python train.py --num_hidden_layers=13 --hidden_size=256 --num_attention_heads=4 --norm_eps=1e-06 --bias="all" --parallel_block=false --init_std_down=0.00386
MLP neurons of a small language model. Each row is named by its layer, matrix (up: input weights; down: output weights) and neuron, and shows model dimensions 128-255. Each number is 128 + 24 x the weight over its row's rms, rounded and kept within 0 to 255.
A block is one neuron, or neurons of one layer that tend to fire together. After each block is what it responds to, as a language model described it from the Wikipedia text at the highest values.

L10.up931 [114 123 168 114 127 136 146 131 167 125 158 172 141 112 135  81 114  86 130 144 115 104 128 126 148  72  93 109 156 143 111 123  75 113 119 104 108 132 139 118 155 140 148 107  96 170 125 173 110  62 151 124 148 139 161 121 101 138 119 125 161 110 125 108  57 163 124 124 144  99 117  69 141 122 105 153 149 179 150 177 117 128 122 153 112 155 115 109 145 114 114 118 108 147 142 115 137  87 113 117 153 111 151 138 143 155  96 110 165 116 134 135 131 180 105 117 132 102 142  99 147 125 115 112 116 140 142 156]
L10.down931 [135 113 130 119 141 129 109 116 136 125 118 157 104 100 173 124 161 108 128 149 119 105 131  76 143 129 120 141 151 119 133 182 124  74 111 142 133 133  85 107 139 130 117 118 107 134  97 198 118 148  96 137 113 157 117  97 111 103  83 141 111 158 112  86 121 143  98  95 119 148 150  69 141 159 142 233 129 103 146 144 180 129 112 139 136 146 148  95 151 134 184 123 134 114 113 115 100 142 110 152 119 106 119 137 160 136 115 118 179 111 140 104 117 139 107 124 149 139 123 115 126 136 134  93 111 118 170 161]
Clause-ending punctuation

L10.up782 [134 134 175 165  99 122 119 132 114 135 155 138 149 139 153 108  99 125 144 169 109  91 102 103 160  98 132 172  98 134 123 100 133 173 116 130 111 113 157 103 141  71 124  99 148 121 133 165 116 127 166 144 121 159 119  93 183 122  87 123 100 134 121 133 121 118  87 115 131 158 102 113 140 143 100 134 136 131 107 137 170 123 162 121 112  91 105 106 101 104 141 149 181 100  99 161 126 125 150 151 165 103 168 110  78 167  85 143 135 118 160 126 129 133 141 137 115 117 125 124 160 109 108 143 136 191  87 105]
L10.down782 [113 112 144 123 167  99 133 139 135 174 124 109 133 141 136  98 109 142  98 189 145 134 155 145 176  97 160  81 129 144 110 151  93 158 119  94 144 122 144 135  94 119 129 118 135 151 135 103 111 131 133 165  84 109 130 121 133 167  82 112 164 125 146 121 133 119 149 137 107 136 111 182 131 134 113 142  94 110 155 110  86 143 156  94 147 114 131 104  95  86 117 116 146 119 139 139 150 100 115 167 155  81 187 106 158 140 107 130 176 133 152 140  87 135 107 147 154  89 157  78 159 153 115  77 116 145 152 110]
Word-initial fragment tokens

L2.up285 [139  54 128 130 124  89 141 141 134 128 104 124 133 115 156  90 114  87 155 120  81  67 133 111 199 171 107 107 154 173 134 105 139 123 133 135 107 159 162 125  89 138 111 119 103 152 147 117 106 140 111  66 109 111 133 154 112 136 128 155 128 148 145 112 166 105 141  76 108 107 162 111 116  94 124 101 153 121 154 131 116 156 125 142 143 158  89 152 115 121 134 100 102 146 128 146 146 147 137 105 112 183 121 111 139 168 139 111 148 134 126 147 130 125 119 153 127 101 181 142 125 104 135 117 138 115 149 148]
L2.down285 [123 124  97 148 114 123  95 132 173  68 141  91 133 134 126 153 164  87 147 167  97 128 121 147 117 158 184 157 145 127 134 136 146 129 107 143  97 142  76 136  73 154 128 100 121 151 116 136  85 123 136  95 127 115  69 116  91 135 145 114 134 108 141 144 131 101 134 145 170 120  99 107 106 168 155 165 136 122 117 137 102 118 155 109  91 146 218 118 100 127 140 104  97 143 132 136 110  99 146 144 175 131 140 115 141 128  85  74 139 161 179 128 164 139 118 105 146 117 101 133 134 165 133 119 145 101 166  99]
L2.up412 [146 117 129  93 124 136 123 109 142 137 149 117 144 138  85 146  97 165 118 164 152  92 139 170 110 126 114 165 111 112 125 151  98 105 133 106 147 114 147 134 141 167 110 126 118  67 125 136 130 137  99 112 102 108 176 177 134 149 171 118 134 120 113 142  95 105 158 100  71 119 145 132 155 119  92 107 155 142 156 154 131  88 111  98 135 153  92 104 141  90  94 147 115 156 145 173 150 160 130 125 130 138  83 148 166 131 130 124 132 107 143 128 139 142 103 114 156 156 162 117 129 130 143 101 132 126 136 117]
L2.down412 [ 96 136 125 111 160 133 114 119 136 139 132 173 143 127 157 111 123 140 124  76 167 147  86 145 139 136 123 122  99 113 102 158 145 169 129 124  99 154 131 132  49 143  83 131 146 101 129 146 135 101 107 151 144 154 125 132 135  94 134 161  96 138 130 141 135 150 100  97 133  86 127 120 101 158 136 117 146 130 135 134 164 134 161 129 130 113 113 153  62 156 163 181 118 147 109 156 141 151 109 121 121 142 133 124 148 150 141 101 115 167 148 110 150  97  93 144 130 131 132  91 151  81 132 112 109 115 152 126]
L2.up681 [112  95 161 102 150  78 162 148 131 120 151 105 158 136  96  81  96 116 123  95 112 107 109 144 134 116 151 114 116  81 141 145 138 120 123 145 144 100 130 149 179  84 126 164  89 132 122 107 146 158 143 113 121 151 124 153 116 117 106  86  84 132  93 129 119 147 113 104 117 103 126 114 164 126 135 113 137  97 141 142 163 127 111 171 138 111 178 156 106 132 104 118 154 117  86 147 137 146 129 138 142 150 127 162 133 149 104 122 121 159 148 161 173 118  87 110 157  76 139  75 110 114 125  94 116 129 141 119]
L2.down681 [137 119 122 161 128 121 127 156 127 126 150 183 123 144  89  70  97 117 169 137 135 131 146 151 162 132 127 111  98 145  84 121 166 138 106 119 130 139 122 141 150 127 116 118 117 147 144  97 138 117 104 186 121 124 153 109 120  91  72 136 121 120 107 123 111 130  81 170 133  97 121 156 144 124 137 133  78 116 161 129 121 123  82 121 124 107 147 156 119 121 119 163 163 141 143 152 153 132 103 153 129 166 131 110 131 107 114 120 169 146 108 120 192  70 114 146 149 106 158  96 128 103  89 123  85 125 157 126]
L2.up725 [134 123 117  85 166 127 185 123 123 156 115 127 112 115 121 135 139 153 109 141 167 130 112 155 127 109 126 107 154 120 103 127 125 120 115 165  94 124 147 150 126 101 133 130 122 130  89  93  79 181 109 133 136 120 126 138 146 140 136 128 171 111 132  96 101 111 146 115 121  83 102 120 163  97 125 119 107 131 109 144 130  98 163 139 138 138 145 155 115 133  83 135 148 142 116  72 122 130 120 149  99  95 147  77 115 140  87 149  80 173 168 108 118 110 131 149 106 112 103 112  95 131 120 137 115 150 122  90]
L2.down725 [128 104 109 131 126 150 147 168 106 156 154 106 112 115 149 129 132 173 104  98 129 160 122 138 117 133 131  97 105 104 115 124  92 138 104 151 104 149 146 137 143 103 150 142  98 114 120  99  83 127 110 121  88 141 122  73 101 145 141  74 133 165 153 162 141  89 128 161 132 138 165 115 128 144 134 164  90 134  80 129 138 138 132  84 134 123 180 127 121 121 122 111 152 114  95 134 117  95 112 137 152 124 150  91 121 124 161 102 152 119 163 135 146 150 147 126 135  98 147 131  73 137 131 164 116 164 145 135]
Second piece of split words

L9.up378 [129 167 119 155  73 126 128 118 131 103 162 117 156 158 155 117 126 139 150 143 128 135 163 118 122 120 133 103 125 144 135 119  99 134 162 162 132 129 128 119 115 139 117  86 173  79 123 137 143 110 164  95 121 145 183 154 131 117  99 110 121 144 104 157 137 160 122 118 165 141 137 112 126 117 147 102 104 177 155 137  87 102 129 117  87 112 134 127 114 104  75  97 162 116 148 116 152 182 128 129 171 112  91 112 106 157 137 119 108 134 124 129 103 154 130  92 142 124 114  91 123 151  90 113 113 141  98 164]
L9.down378 [129 108 172 136 104 167 143  93 121  99 115 120 161 107 137 149 128 106 131 155 139 108 139 158 151 135 136 119 127 120 141 140 141 139 113 132 138 127 123  95 129  95 130 123  57 147 172 142  94 136 121 154 126 137 136 128 125 133 161 137 115 152 154 164 150 141 145 117 154 123 149 150 180 116 133 138 137  75 133 127 138  89 138 121 132 134  97 110 129 162 110 117 122 173 164 106 123 152 112 129 126 150 162 164 160  95 119  56 161 117 121 124 113 155 114 152 152 116 150 168 146 131  75 103 114 112 155  72]
L9.up526 [113 125 161 124 116 123 139 101 168 102 148 112 114 107 114 128  84 126 117 159 139 138 130 122 115 143 114 145 125 113 138 143 110 164 114  97 147  96 138 116 146 114 142 123 118 128 156 157 149 107 139 167 111 118 105 141 114 157 135 154  77 133 180 106  97 145  95 148 138 127 110 112 170 169 149 132 169 129 138 170  76  81 144 107  92  98 116 135 130 148 128 159 155 144 161 131 132 148 142  91 169 142 143  90 179 108 157 100 161 101  87 122 137 168 115  98 102 119 122 179 139 114  87  93 124 183 111 119]
L9.down526 [123 110 187 108 151 145 170 155  81 135 122 141 137  63 158 116 115 149 167 187 147 120 166 125 141 144 182 137  99 126 142 202 104 100 154 141  84 143  92 128  94 116 178 102  85 156 164 165  97  77 126 156 119 123 102 182 141 103 161  94 116 119 108 148 141 106 125 116 124 119  69  83 148 138 157 166 128 117 110 142 138 126 159 153 113 179 112 135 107 101 146 130 138 182 146 128  81 130 103 191 129 109 104 114 146 134 135  88 128 147 129 114  90 124 140 139 148 131 116 131  92 126 121 112 165 139 124 118]
L9.up682 [144 138 139 118 121 140 107 145 171 142 138 126 106 169 164 113 108 116 124 128 102 133 119 143 100 126 138 152 144  98 141 114 125 114 138 106 165 116 148 140 142 137 122 120  98 150 109  79 113 126 162 137 143 177 149 109  92 108 151 134 126 182 194 119 138 161 117 126 124 154 144 106 139 114  85 137 140 139 161 150 119  92 180 151  84  78 118 140  92 148  75 108 155  95 131 148 149  79  88 123 169 104 120 113 115 143 137  90 137 130 123 125 135 120 120 119 139 100 104 120 126 101  98 141 112 132 136 124]
L9.down682 [138 139 117 118 107 140 139 129 118 118 142 193 170  91 153 144  85 119 159 148 110 140 148 119 139 108 137 105  93 111 139 111 138 142 178 144 153 125 101 106  74 114 140 147 127 105 122 145 125 132 138 126 174 141 103 113 121  96 147 102 185 163 145 117 164 100  82  93 161 144  79 130 125 104 133 101 171 145  93 110 146 135 118 165 140  95 130 108 106 122 185 152 129 156 174 127  92 131 109 144 106 145 154 136 111 119 121 127 166 129 109 112 118 152  80 104 172 157 198 114 121 105  92 124 135 116 136 163]
L9.up979 [ 97 161  97  89 139 115 101 127 139 165 173  93 153 103 146 120  93 119 110 117 139 120  89 144 142 112 119 132 146 137 104 125 124 133 113 123 172 102 122 134 169 137 119  74 123  99  99  96 140 163 126 149 169 125 164 100 169 110 106 134 181 133 108 112 139 118  98 157 133 111 173  90 130 167 153 110 111 128 136 123 105  90 100 119  91 144 197 118 144 146 103 155 133 103 138 141 118 106 116 108 143 102 126 147 122  92 122 108 136 127 105 179 157 111 129 126  90 113  99 124 128 140  49 123 113 152 160 163]
L9.down979 [127 151 141 124 140 135 176 128 119 145 108 110 106  99 126 129 142  90 168 137 151 138 152 115 150  71 144 106 127 141 136 111 103 146 170 105  90  88 133  90  99 119 108 126 117 128 152 105  94 104  90 136 114 129 168 128  94 146 129 143 129 182 192 144 146 149 121  77 127 153  54 112 146 133 141 149  86 153 129 133 179 163 132 143  99 137 144 145 104 160 116 138 141 135 105 119 160 122 137 118  88 125 118 106 124 120 123 119 188 172 103 127 118 121 117 119 114 128  82 175 116 134 133 115 150  95 126 139]
Sentence-final periods

L9.up133 [114 100 146 104 105 118 132 144  83 153 102 118 164 169 113 133 134 136 133 167 122 105 104 130  97  99 124 166  95 135 141 157 127 169 145 103  86 130 117  94 133  99 125 117 114 149 154 127 154 139  91 140 116 137 148 124 130 119  99  80 148 126  86 103 185 113 112 124 147 113 118 110 143 146 135 146 116 105 122 147 150 118 167 132 136 117 162  51  97 152 131 169 129 103 128 141 152 115 143 100 129  84 140 124 129 193 101 190 129 127 126 109 167  98 164 131 132 115  82  69 150  99 120 143  92 167 126  96]
L9.down133 [120 159  97 119 115  96  91 147 133 130 129 131 154 146 117 119  98 123  90 157 124 122 115  96  79  97 132  81 126 139 160 132 146  92  91 111 131 129 137 119 122 154 103 108 122 129  92 133  83 155 101 134 103  81 132 119 160 170 104 127 151 101 107 114 128 126  76 135 124 155 146 119 159 148 140 142 122 151 123 136 102 120 158 150 159 119 159 143 101 141 153 145  84 136  84 134 133 106 126 142 140 108 122 112 195 166  50 112 134 129 104 115 118 131 151 199 115 103  98 113 123 138 158 105 103 128 158 126]
L9.up279 [ 96 127  84 105 132 129 143 117 132 151 138 212 119 113 133 152  93  78 172 119 143  84 162 114 140  84 134 119 127 158  86 103 149 126 142 105 146 154 141  97 167 115 157 150 126 133 154  78 131 126 113 131  81 141 137 110 161 123 112 124  84 120 104 124 125 132 161 110 132 127 158  97 133 139  97 164 112 114 129 103  75 168 173  90 167 144 142 120  94 118 150 166 120 137 122  97 136 102 109 159 145 159 114 104 117 114  56  75 119 123 106 103 169 105 141 145 129 112 140 150 115  92 136 126 132 153 116 137]
L9.down279 [140 135 116 141 126 134 128 111 111 151 146  94 129 136 109 103  92 153 107 130 133 100 100 109 119 189 125 131 160 148 111 135 152 129 132 133 113 126 109 138  70  87 126 168 103  86 118 184  73  82 165 141 125 111 118 102 134 125  73 144 149 144 120 143 124 109  60 151 163 150 117 107 132 126 115 118 114 110 153 165 115 145 108  91 165 116 175 111 136 137  91 174 105 142 150 121 116 137 190  77 127 125 100 143 108 180 119 118 168 128 157 143 123  82 137 107 102 153 144 131 113 156 123 168 111 159 134 130]
L9.up290 [106 119 117 142 112 164 164 125 117 107 131 121 164 128 113 123 167 134 128 138 171 105 159 122 106  87 164 158  90 144 145 116  78 174  80 111 122  91 144 135 126  86 144 100 108 103  66 113 153 109 139 128 145 161 130 141 152  83 130 140 110 117 158 123 155 129 131 131 100 100 137 118 132 148 138  95 141 104 153 138  96 124 150 143 107 135 107 144  84 140 114 161  90 140 123 103 178 127 126 115  98 122  57 156 118 175 123 138 139 121 132 157 108 113 142  99 153  86 123 148  89 120 140 140 125 111 172 108]
L9.down290 [141 106 131 112 164 163  63 115 170 129 127 136 159 122 133 134 101 113 144  93 155 109  98 127 113 111 180 146 131 109 153 127 121 184 168 154 129 157 144 134 100 109 114 139 163 115 148 138  99 135 150  82 122 123 158 131 184 149 126 104  99 112 100 134 140 135 151 121  97 116 108 141 131 135 126 143 106  97 154 121 163 120 132 102 109 133 130 129 153 104 104 135 133 110 126 162 150 106  97 141  94 169 149 136 129 145 171 122 185 129 104 143 129 135 149 123 135 111 147 141  97 118 131 116 128 153 136 147]
L9.up443 [144  93 152 135 118  79  98 157 116 103 161 114 115 135 159 181 118 122 138 133  98 110 132 104 177 160 105 110 145 168  81 140 132 118 169  95 146 142 138 132 161 131 116  81 113 102 109 107  75 135 140 130 153 158 129 129 135  94 122 102 115 129 134 165 137 100 129 118 140 132 114  99 128 135 116 108 163 126 126 102 114 145 162 125 151 109 115 106  89 141 130 160 146 116 179  91 164 158 152 112 117 155 156 172 131 157  95 114 130 114 106 135 144 124 125 114 108 111 124 144 127 121 148 114 106 138 145 138]
L9.down443 [124 169 161 129 137 121 147 154 156 140 191 130 114 132 112 128 120 127 144 140 144 163  95 110 165 128 130 159  91 122 121 136 133 154 100 103  83 136 114 121 107 102 125 142 104 123 146 119 154 151  95  88 101 142 177 141 129 123 131 102 130 126 152  96 127 107 158 118 126 128 117 127 156 149 138 171 121 135  81 110 109 162 147 125 149 136 127  98 107 121 132 146  89 118 129 134  80 184 146 143 136 117 102 152  96 112 143 124 149 139 175 113 121 153 182 165 157 142 127  86 119 124 162  89 103 130 113 109]
Split vowel-initial word starts

L2.up223 [143 112 168 117 150 115 128 122 137 134 145 130 130  72 188 101 143 110 153 181 138 124 130  96 127 143  91 107 115 156 111 127 153 105 136 104 113 130 115 168  89 165  88  97 127 127  90 121 148 121 142 153 144 166 105 149 118 107  91 121  93 106 133  86 132 169  97 159 126 126 155 110 107 148 136  91 154 134  85 119 117 141 134 114 117 119 131 140 111 133 142 101 162 149 117 131 150 152 176 152  89  97 104 109 151 142 118 126 140 130  99 125 171 129 131 131 119  93 124 103 145 129  94 126 186 130 117 142]
L2.down223 [122 132 173  99 127 166 111 165 169 125 108 168 121 143 161 110  99 123 144 140 121 127 161 109 116 117 151 136 101 106 166 121 148  80 107 150 151 141 142 159 107 144  91  85 102  95 142 116 111 162 115 179 145 116 122 125 129 130 103 149 104 134 161 120 125 137 111  90 140 100 103 108 118  89 100 106 109 126 141 147  92 105 165 124 117 163 142 121 111 162 152  85 140 152 106 126 144 104 103 132  86 146 147 117 115 108 116 124 137 116  92 147 123 159 140 143 130 133 120 174 134 123 101  85 120 144 130 125]
L2.up360 [152 120  85 190 158 140 129 108 157 141 125 134 125 137 139 139 136 115 141 167 166  69 128 151 127 182 121 128 112 131  93 137 123 151 122 102 110 125 129 135 155 173 134 130 110 111 135 116 145 117 168 121 122 138 109 147 125 116 138 144  96 140 149  93 157 132 125 135 107 154 132 134 157 130 143 128 127  96 121 160 131 166  94 121 152 103 135  81  88 103 117 106 169 153  77 124 124 141 113 137 156 106 125 111 130 120  81  77 193 106 100 107 128 145 144 117 145 142  94 157 144 161 108  86 148 184 116 200]
L2.down360 [149 129 183 147 146 149 124 136 106 147 130 137 132  89 134 113 156  95 134 176 120 134  85 117 114 159 168 112 162  99 107 157 122  97 141 104 115 138  95 151 119 122 110  92 180 139 162 103 106 130 131 153 115 107 119 100 148 115 109 122 122 181 185 154 109 134 176 113 147 142 118 107 114 110 152 159 117 146 142  90 106 128 130 166 111 166 121 141 136 128  71 108 102 130 113 125 121 151  75 150 121 135 154 146 136 120 146 133  82 139  88  97 177 111 127 153 100 136 140 110 144 120 129  90 122  67 108  93]
L2.up732 [133 124 120 127 149 149 126 129 166 167 129  85 125 115 137 122 118  70 173 190 138 116 126 145 155 146 150 109 119 108 115 117 116 119 140  96  90  96 142 126 106 161 151 109 157 141  80  95 132 113 145 125 157 151 106 146 139 127 146 162 113 133 157 132 124 136  99 162 114 151 162  85 116 124 148 119 122 115 103 141 128 126 123 137 173 111 153 121 108 116 133 108 204 149 112  93  99 107 116 149 164 104  93  91 165 138 111 140 156 107 114 110 138 133 173 155 138 121 115 127 129 131  72 136 144 134 131 137]
L2.down732 [129 182 192 138 135 155 168 116 177 124 128 124 154 120 168  81 108 101 143 131 144 130 140 107  81 119 148 113 132 105 133 106  88  89 116 116 102 159 106 137 105 158 112  97 174  87 132 132  81 156 142 153 143 133 129 112 148 105 137 137 163 105 144 131 142 139 128 124 130 149 152 101 139  90 125 121 103 146 141 160  77 109 152 129 116 112 133  99 161 111 126 103 121 157 105 105 121 121 139 130 137 175 124 131  87 122 115 123 125 136  94 111 129 119 114 133 129 159 152 178 148 169 148 102 122 102 140 130]
L2.up862 [104  88 117 111 135 128 121 139 166 116 150 155  95 136 130 149 144 132 130 120 152 110 150 143 130 145  87 152 101 148 135 127 144 138  85 160  88 131 161 130 137 124 132 167  98 108 114 115  78 165 133 152 137 134  59 174 175 101 112 138 119 140 106 106 149 111 151 107  94 139 132 121 160 138 105 152 119 149 133 151 182 132  90 173 145  94 142 121 143 107 105 109 149 124 135 146 116 120 119 141 149  70 175 123 133 144 119 146 150  98 109 126 121 129 117 130 108 101 118 122 123 157 159  72 113 122  97 114]
L2.down862 [132 106 121 174 159 158 101 146 131 166  65 105 117 110 123 109 100 118 116 133 148 110 159 139 118 137 102 129 125 106 165 126 146 105 104 167 122 123 158 132 160 153 135 104 124 115 123 140 128 108 121 108 117  87  79 128 156 159 148 108  95 125 147 151 108 110 158  89 129 127 136 133 123  84 126 179 104 160 113 120 119 115 123 134 154 112 136 128 137 133  98 142 120 118 190 117 174 129 103 138 114  87 147 141 119  80 168 175 112 139 157 127 157  95 120 127 150 121 132 150 125 138 164 136 122 131 143 116]
Closing quote and sentence end